MLP neurons of a small language model. Each row is named by its layer, matrix (gate and up: input weights) and neuron, and shows model dimensions 80-143. Each number is 200 + 30 x the weight over its row's rms, rounded and kept within 0 to 999. A neuron's up and down rows have the sign that makes its largest values positive.
Before each neuron's rows, "fires in" lists the words (lower case) most often at its 100 highest values on Wikipedia text that the model never trained on; "fires on" lists the tokens most often at its 100 highest values on Wikipedia text that the model never trained on. A number after a token or word is its count.

fires in: "that" 90, "for" 5
fires on: " that" 90, " for" 5
L4.gate370,205,194,164,245,215,192,237,228,232,189,196,156,208,197,235,259,260,185,195,226,149,184,187,204,90,183,166,161,174,177,199,251,212,211,198,202,213,206,170,167,257,212,163,184,157,170,150,243,169,220,225,225,210,174,176,254,172,232,211,179,204,242,174,161
L4.up370,224,193,181,226,209,205,226,166,192,213,220,215,188,206,209,197,217,211,180,229,153,225,175,146,209,217,236,243,209,232,200,157,187,222,178,205,238,251,187,219,179,149,165,213,154,217,164,155,177,243,175,177,218,163,201,208,227,193,134,183,181,150,247,187

fires in: "one" 49, "most" 26, "some" 11, "mostly" 4
fires on: " one" 49, " most" 30, " some" 8
L3.gate65,144,200,215,222,209,232,171,158,145,197,196,166,217,196,190,168,160,171,196,228,246,192,250,219,155,238,179,200,210,192,213,239,237,205,196,161,178,268,159,221,248,183,190,197,251,155,252,227,190,161,244,255,222,195,202,179,190,178,174,173,175,243,203,138
L3.up65,196,242,222,137,218,198,158,170,254,150,142,214,242,191,225,212,179,176,180,228,243,271,214,228,156,202,196,234,180,132,209,223,179,246,162,203,188,166,211,228,199,162,155,171,198,208,185,289,155,232,192,176,222,178,254,184,209,198,217,202,179,200,214,205

fires in: "as" 18, "are" 14, "does" 10, "under" 8, "became" 5, "dead" 4
fires on: "ad" 24, " as" 18, " are" 14, " under" 10, "es" 10, "it" 7
L5.gate433,160,222,257,195,155,228,201,175,229,145,163,145,195,219,224,158,157,218,197,167,241,214,194,126,183,201,160,188,208,169,204,162,225,226,181,197,150,195,192,176,218,216,276,217,250,189,165,207,203,195,174,239,235,175,202,198,222,222,169,216,263,177,230,215
L5.up433,189,201,212,185,138,214,193,267,188,186,202,189,218,195,168,187,237,225,189,226,182,215,246,123,168,209,240,186,239,207,204,162,165,189,216,220,184,178,177,195,236,253,201,185,179,187,186,166,241,182,205,231,191,199,182,177,155,233,137,205,148,206,227,229

fires in: "to" 57, "on" 14, "at" 8
fires on: " to" 59, " on" 14, " at" 8, "ove" 4, "ents" 4
L7.gate197,148,141,223,146,204,190,219,161,233,178,190,162,204,191,187,226,241,236,185,236,191,147,207,255,221,220,207,205,204,148,181,185,208,234,138,166,200,157,242,198,239,195,190,165,225,222,209,172,231,225,193,221,212,175,226,196,194,219,163,182,207,211,266,194
L7.up197,158,201,204,190,201,208,224,204,240,201,176,173,217,172,194,217,230,203,219,206,140,139,204,178,194,213,190,137,215,164,221,216,217,209,230,186,261,216,186,202,197,203,200,164,137,183,224,226,175,158,227,166,153,200,257,240,232,158,215,204,177,206,193,190

fires in: "he" 43, "she" 22, "meets" 5, "meet" 4, "below" 4
fires on: " he" 47, " me" 15, " She" 14, " she" 8, "ow" 6, "e" 4
L3.gate376,204,237,264,197,201,225,215,202,165,192,202,210,221,192,161,176,189,207,210,186,152,162,175,175,187,249,206,211,152,184,203,209,215,214,229,231,235,225,237,203,169,209,187,111,216,216,163,250,196,241,261,210,234,145,159,152,208,171,235,210,239,230,259,191
L3.up376,175,200,172,178,184,204,208,224,196,200,163,230,199,168,216,235,191,213,206,269,243,177,152,153,175,239,215,184,218,215,240,228,216,210,236,186,159,183,230,186,206,218,222,154,233,230,145,172,176,267,188,240,188,205,209,192,210,181,211,200,191,214,190,190

fires in: "1986" 16, "1984" 9, "1988" 8, "1983" 7, "1981" 7, "1982" 7
fires on: "98" 64, "95" 21, "ans" 8, "97" 6
L5.gate329,172,172,157,181,157,175,222,212,190,185,186,149,162,161,222,205,240,206,188,198,167,230,189,236,255,182,235,186,182,150,192,216,172,161,213,200,168,204,203,162,229,202,195,242,207,182,131,178,141,214,162,240,236,238,194,199,246,246,165,176,199,187,182,200
L5.up329,209,186,206,182,201,221,205,187,258,251,220,204,199,221,189,202,173,185,217,162,227,228,188,219,223,188,162,130,215,264,239,143,220,240,147,213,181,149,150,165,208,224,217,226,160,218,169,158,217,207,251,203,232,169,173,132,206,203,154,192,202,179,189,216

fires in: "as" 98
fires on: " as" 100
L4.gate414,211,170,247,174,216,228,160,164,195,159,137,177,228,166,158,145,204,167,214,187,140,193,160,194,136,221,147,213,190,188,229,180,229,253,167,208,224,243,178,219,231,235,218,240,226,151,213,204,230,181,135,213,217,196,201,190,146,209,232,172,202,239,230,284
L4.up414,225,258,192,276,189,246,225,227,204,188,166,235,157,172,208,190,200,190,168,236,188,186,248,161,209,208,229,191,219,217,206,184,154,198,199,210,190,263,132,200,258,197,218,206,236,180,204,226,180,226,203,209,162,201,177,208,215,187,255,205,209,227,189,180

fires in: "s" 57, "his" 18, "its" 17, "their" 6
fires on: "s" 57, " his" 18, " its" 10, "ts" 7, " their" 6
L4.gate312,212,138,196,240,173,227,196,229,166,175,205,216,179,216,251,160,211,202,221,216,245,198,203,196,147,174,199,215,148,201,250,173,224,187,221,204,150,155,156,160,236,222,182,202,196,193,205,206,231,262,172,201,179,222,228,204,206,241,239,192,203,166,206,202
L4.up312,232,224,213,223,144,173,157,167,185,156,176,223,157,184,198,168,175,252,253,203,191,195,194,190,236,214,182,192,214,213,181,193,205,227,217,183,206,176,194,166,228,195,195,200,229,209,213,233,234,195,202,203,272,194,209,159,171,196,229,196,215,217,244,236

fires in: "a" 35, "original" 9, "first" 8, "according" 6, "small" 5, "originally" 4
fires on: " A" 53, " original" 13, " first" 8, " a" 8, "er" 7, " small" 7
L3.gate445,159,228,172,206,185,231,204,166,230,180,184,177,161,215,234,195,177,231,219,211,226,193,231,159,194,221,246,191,222,176,174,191,165,247,201,162,189,176,152,213,201,221,176,224,254,176,155,235,225,192,181,203,147,155,208,226,198,244,215,216,228,222,252,217
L3.up445,229,207,213,219,174,193,210,253,205,177,203,211,203,203,204,202,173,170,152,183,176,233,180,188,200,183,151,221,208,148,153,219,216,162,203,156,173,175,174,195,213,244,206,227,260,230,162,198,206,183,181,249,197,204,203,225,185,167,165,255,153,188,201,195

fires in: "first" 23, "last" 9, "family" 8, "age" 6, "top" 6
fires on: " first" 23, "00" 11, " last" 9, " fl" 9, " family" 8
L7.gate354,199,202,219,248,186,190,166,229,175,159,230,211,195,162,182,192,191,252,161,171,251,183,178,167,173,158,155,215,176,138,217,241,228,160,238,178,202,189,205,179,206,235,188,215,189,239,136,192,228,198,218,256,187,156,244,167,223,189,220,272,172,197,234,196
L7.up354,217,195,159,185,228,217,228,239,221,181,219,204,190,189,139,195,187,189,271,260,195,210,240,181,244,219,185,182,238,211,216,166,216,145,220,225,182,204,225,201,199,186,213,198,233,173,212,208,170,190,163,220,162,139,205,182,172,233,245,180,187,169,224,196

fires in: "at" 85, "above" 4, "atlas" 4
fires on: " at" 87, " At" 9, "ove" 4
L3.gate152,182,189,227,213,185,222,174,192,220,216,180,266,203,206,249,223,272,192,173,187,178,202,219,211,179,173,203,219,198,184,199,192,219,222,237,206,210,228,240,178,205,238,174,189,263,228,165,197,202,188,217,154,192,166,221,189,154,221,163,168,203,201,174,218
L3.up152,209,224,180,206,186,173,187,159,202,181,166,193,208,172,207,274,193,210,194,205,170,164,201,213,225,253,268,200,209,232,216,170,211,145,192,246,227,250,240,210,208,230,195,160,138,190,240,186,169,258,191,195,167,215,244,210,228,218,189,193,134,139,223,216

fires in: "2005" 20, "s" 14, "1993" 12, "my" 6, "2009" 4, "financial" 4
fires on: "005" 20, "s" 17, "993" 12, "anc" 11, " My" 7, "ire" 6
L3.gate253,243,224,198,199,196,188,159,180,205,236,118,222,170,211,246,223,175,188,197,162,228,194,165,186,174,180,167,151,179,176,274,226,182,225,164,189,187,189,224,174,163,180,185,229,235,239,226,222,247,170,174,206,195,168,198,242,177,271,174,237,201,157,169,207
L3.up253,172,234,204,205,185,154,140,176,169,282,209,227,236,241,220,250,191,256,203,150,239,170,175,235,164,204,228,206,217,207,217,208,234,197,154,175,191,179,221,220,191,242,153,166,169,196,250,220,195,220,178,208,144,187,254,230,202,233,189,159,213,185,171,181

fires in: "he" 61, "biography" 4
fires on: " He" 38, " he" 25, "He" 18, "o" 11, "i" 5
L7.gate175,198,161,242,205,157,220,200,179,188,187,186,152,239,229,259,188,186,209,187,221,218,184,179,157,226,145,169,188,208,167,177,201,188,186,200,175,202,222,199,157,221,212,252,172,189,260,195,151,238,222,253,230,254,200,264,218,220,239,194,249,182,222,142,196
L7.up175,157,177,235,189,189,189,195,203,169,214,245,205,203,191,149,253,196,206,217,199,222,174,171,189,202,212,213,188,230,231,198,219,175,222,206,255,175,168,195,214,184,259,198,155,193,193,233,188,175,180,212,161,253,144,209,200,228,203,234,256,217,245,241,186

fires in: "he" 84, "she" 9, "has" 6
fires on: " He" 49, " he" 21, "He" 15, " she" 8, " has" 6
L4.gate218,235,172,229,246,187,210,221,210,207,155,241,203,228,192,238,169,161,214,156,226,199,197,212,187,185,155,197,201,157,165,219,250,225,176,227,257,192,193,202,216,213,244,186,137,209,204,193,171,222,239,229,260,241,198,164,230,230,142,193,211,192,238,212,204
L4.up218,208,226,208,204,245,147,222,165,163,216,207,198,241,222,200,171,168,240,203,174,227,146,176,178,225,214,174,178,207,203,200,254,214,265,172,225,235,163,184,246,223,198,195,180,211,240,205,156,195,202,163,249,178,188,245,200,194,198,202,255,171,217,164,156

fires in: "but" 35, "cm" 9, "researchers" 4, "pld" 4
fires on: " but" 36, "ose" 9, "c" 9, "m" 9, "ld" 7
L3.gate66,172,215,216,171,176,192,258,224,214,151,191,187,207,181,259,197,163,207,162,266,172,197,210,145,192,174,266,175,203,230,233,176,266,164,180,184,192,255,196,217,245,139,166,187,181,228,201,178,230,223,233,183,188,197,244,197,181,175,160,208,245,260,225,238
L3.up66,216,235,214,202,147,208,189,247,172,168,233,203,240,208,255,165,241,207,199,240,201,194,232,203,161,199,257,218,206,215,235,231,157,250,212,251,189,208,174,171,263,190,151,258,194,165,157,214,207,181,194,214,187,211,168,157,212,167,141,165,160,177,249,226

fires in: "can" 31, "may" 10, "upon" 6, "environmental" 4, "for" 4, "could" 4
fires on: "on" 41, " can" 33, " may" 11, "or" 10, " could" 4
L5.gate339,220,179,228,197,173,234,243,193,230,159,176,213,200,183,227,192,191,215,159,243,202,209,182,181,256,194,225,159,208,180,251,192,229,170,156,152,218,170,217,176,190,190,184,124,186,164,202,186,230,189,212,196,194,219,198,205,238,208,142,167,195,247,172,176
L5.up339,264,208,223,202,157,200,188,207,125,210,216,210,194,180,210,198,180,175,231,137,165,194,260,190,193,246,208,192,200,182,207,199,176,169,276,192,231,188,171,170,200,188,210,166,228,216,222,156,137,208,219,198,186,206,193,194,208,249,233,162,225,154,204,194

fires in: "which" 53, "there" 12, "that" 11, "what" 6, "however" 6, "thus" 5
fires on: " which" 53, "re" 13, " that" 11, "at" 6, "us" 5
L9.gate265,229,200,197,240,234,234,185,194,228,190,223,145,180,172,183,210,208,241,157,193,176,259,255,190,172,226,178,157,208,129,212,193,228,212,199,191,150,247,193,198,235,203,212,199,202,214,191,208,229,219,175,273,257,158,150,151,205,203,225,174,209,259,201,190
L9.up265,175,215,182,185,238,183,193,159,221,173,225,253,170,158,192,184,221,235,215,215,185,184,243,126,204,212,205,228,241,244,242,223,216,181,245,197,178,208,203,231,169,204,170,231,176,148,203,226,220,209,192,191,188,162,213,238,207,194,252,144,207,229,171,196

fires in: "he" 30, "she" 13, "programming" 5, "school" 4, "shell" 4
fires on: " he" 45, " she" 19, " program" 12, " mark" 8, " school" 6
L4.gate11,224,190,175,163,220,249,202,169,190,167,218,174,254,188,203,206,199,196,236,195,229,151,234,181,209,212,190,109,201,131,236,242,219,189,194,235,233,216,187,215,181,268,190,250,205,192,222,170,153,175,216,206,167,239,204,152,193,212,167,250,220,173,182,215
L4.up11,205,158,145,206,266,236,238,230,178,207,193,197,198,188,224,151,215,204,239,209,184,184,212,183,175,183,218,147,175,221,219,152,200,222,210,199,188,239,222,191,169,243,188,247,231,233,225,204,193,201,184,226,222,210,223,173,193,181,200,211,235,194,205,211

fires in: "between" 30, "than" 18, "greater" 8, "jewish" 6
fires on: " between" 30, " than" 18, "ew" 11, "ater" 9, "ern" 8, "if" 7
L3.gate321,157,220,247,207,149,232,174,192,132,194,245,196,197,205,213,200,204,217,215,202,171,168,201,220,219,226,173,202,172,208,169,124,173,218,177,186,201,223,159,183,225,201,196,219,231,112,209,173,135,204,214,202,263,151,188,218,179,183,227,238,180,177,171,181
L3.up321,172,213,223,231,107,229,189,199,204,220,193,191,224,198,218,236,261,196,243,192,213,243,214,249,266,197,172,208,206,142,175,220,262,246,168,156,167,216,175,206,210,159,198,151,188,232,196,187,242,253,219,152,157,222,249,187,170,192,166,218,242,223,169,239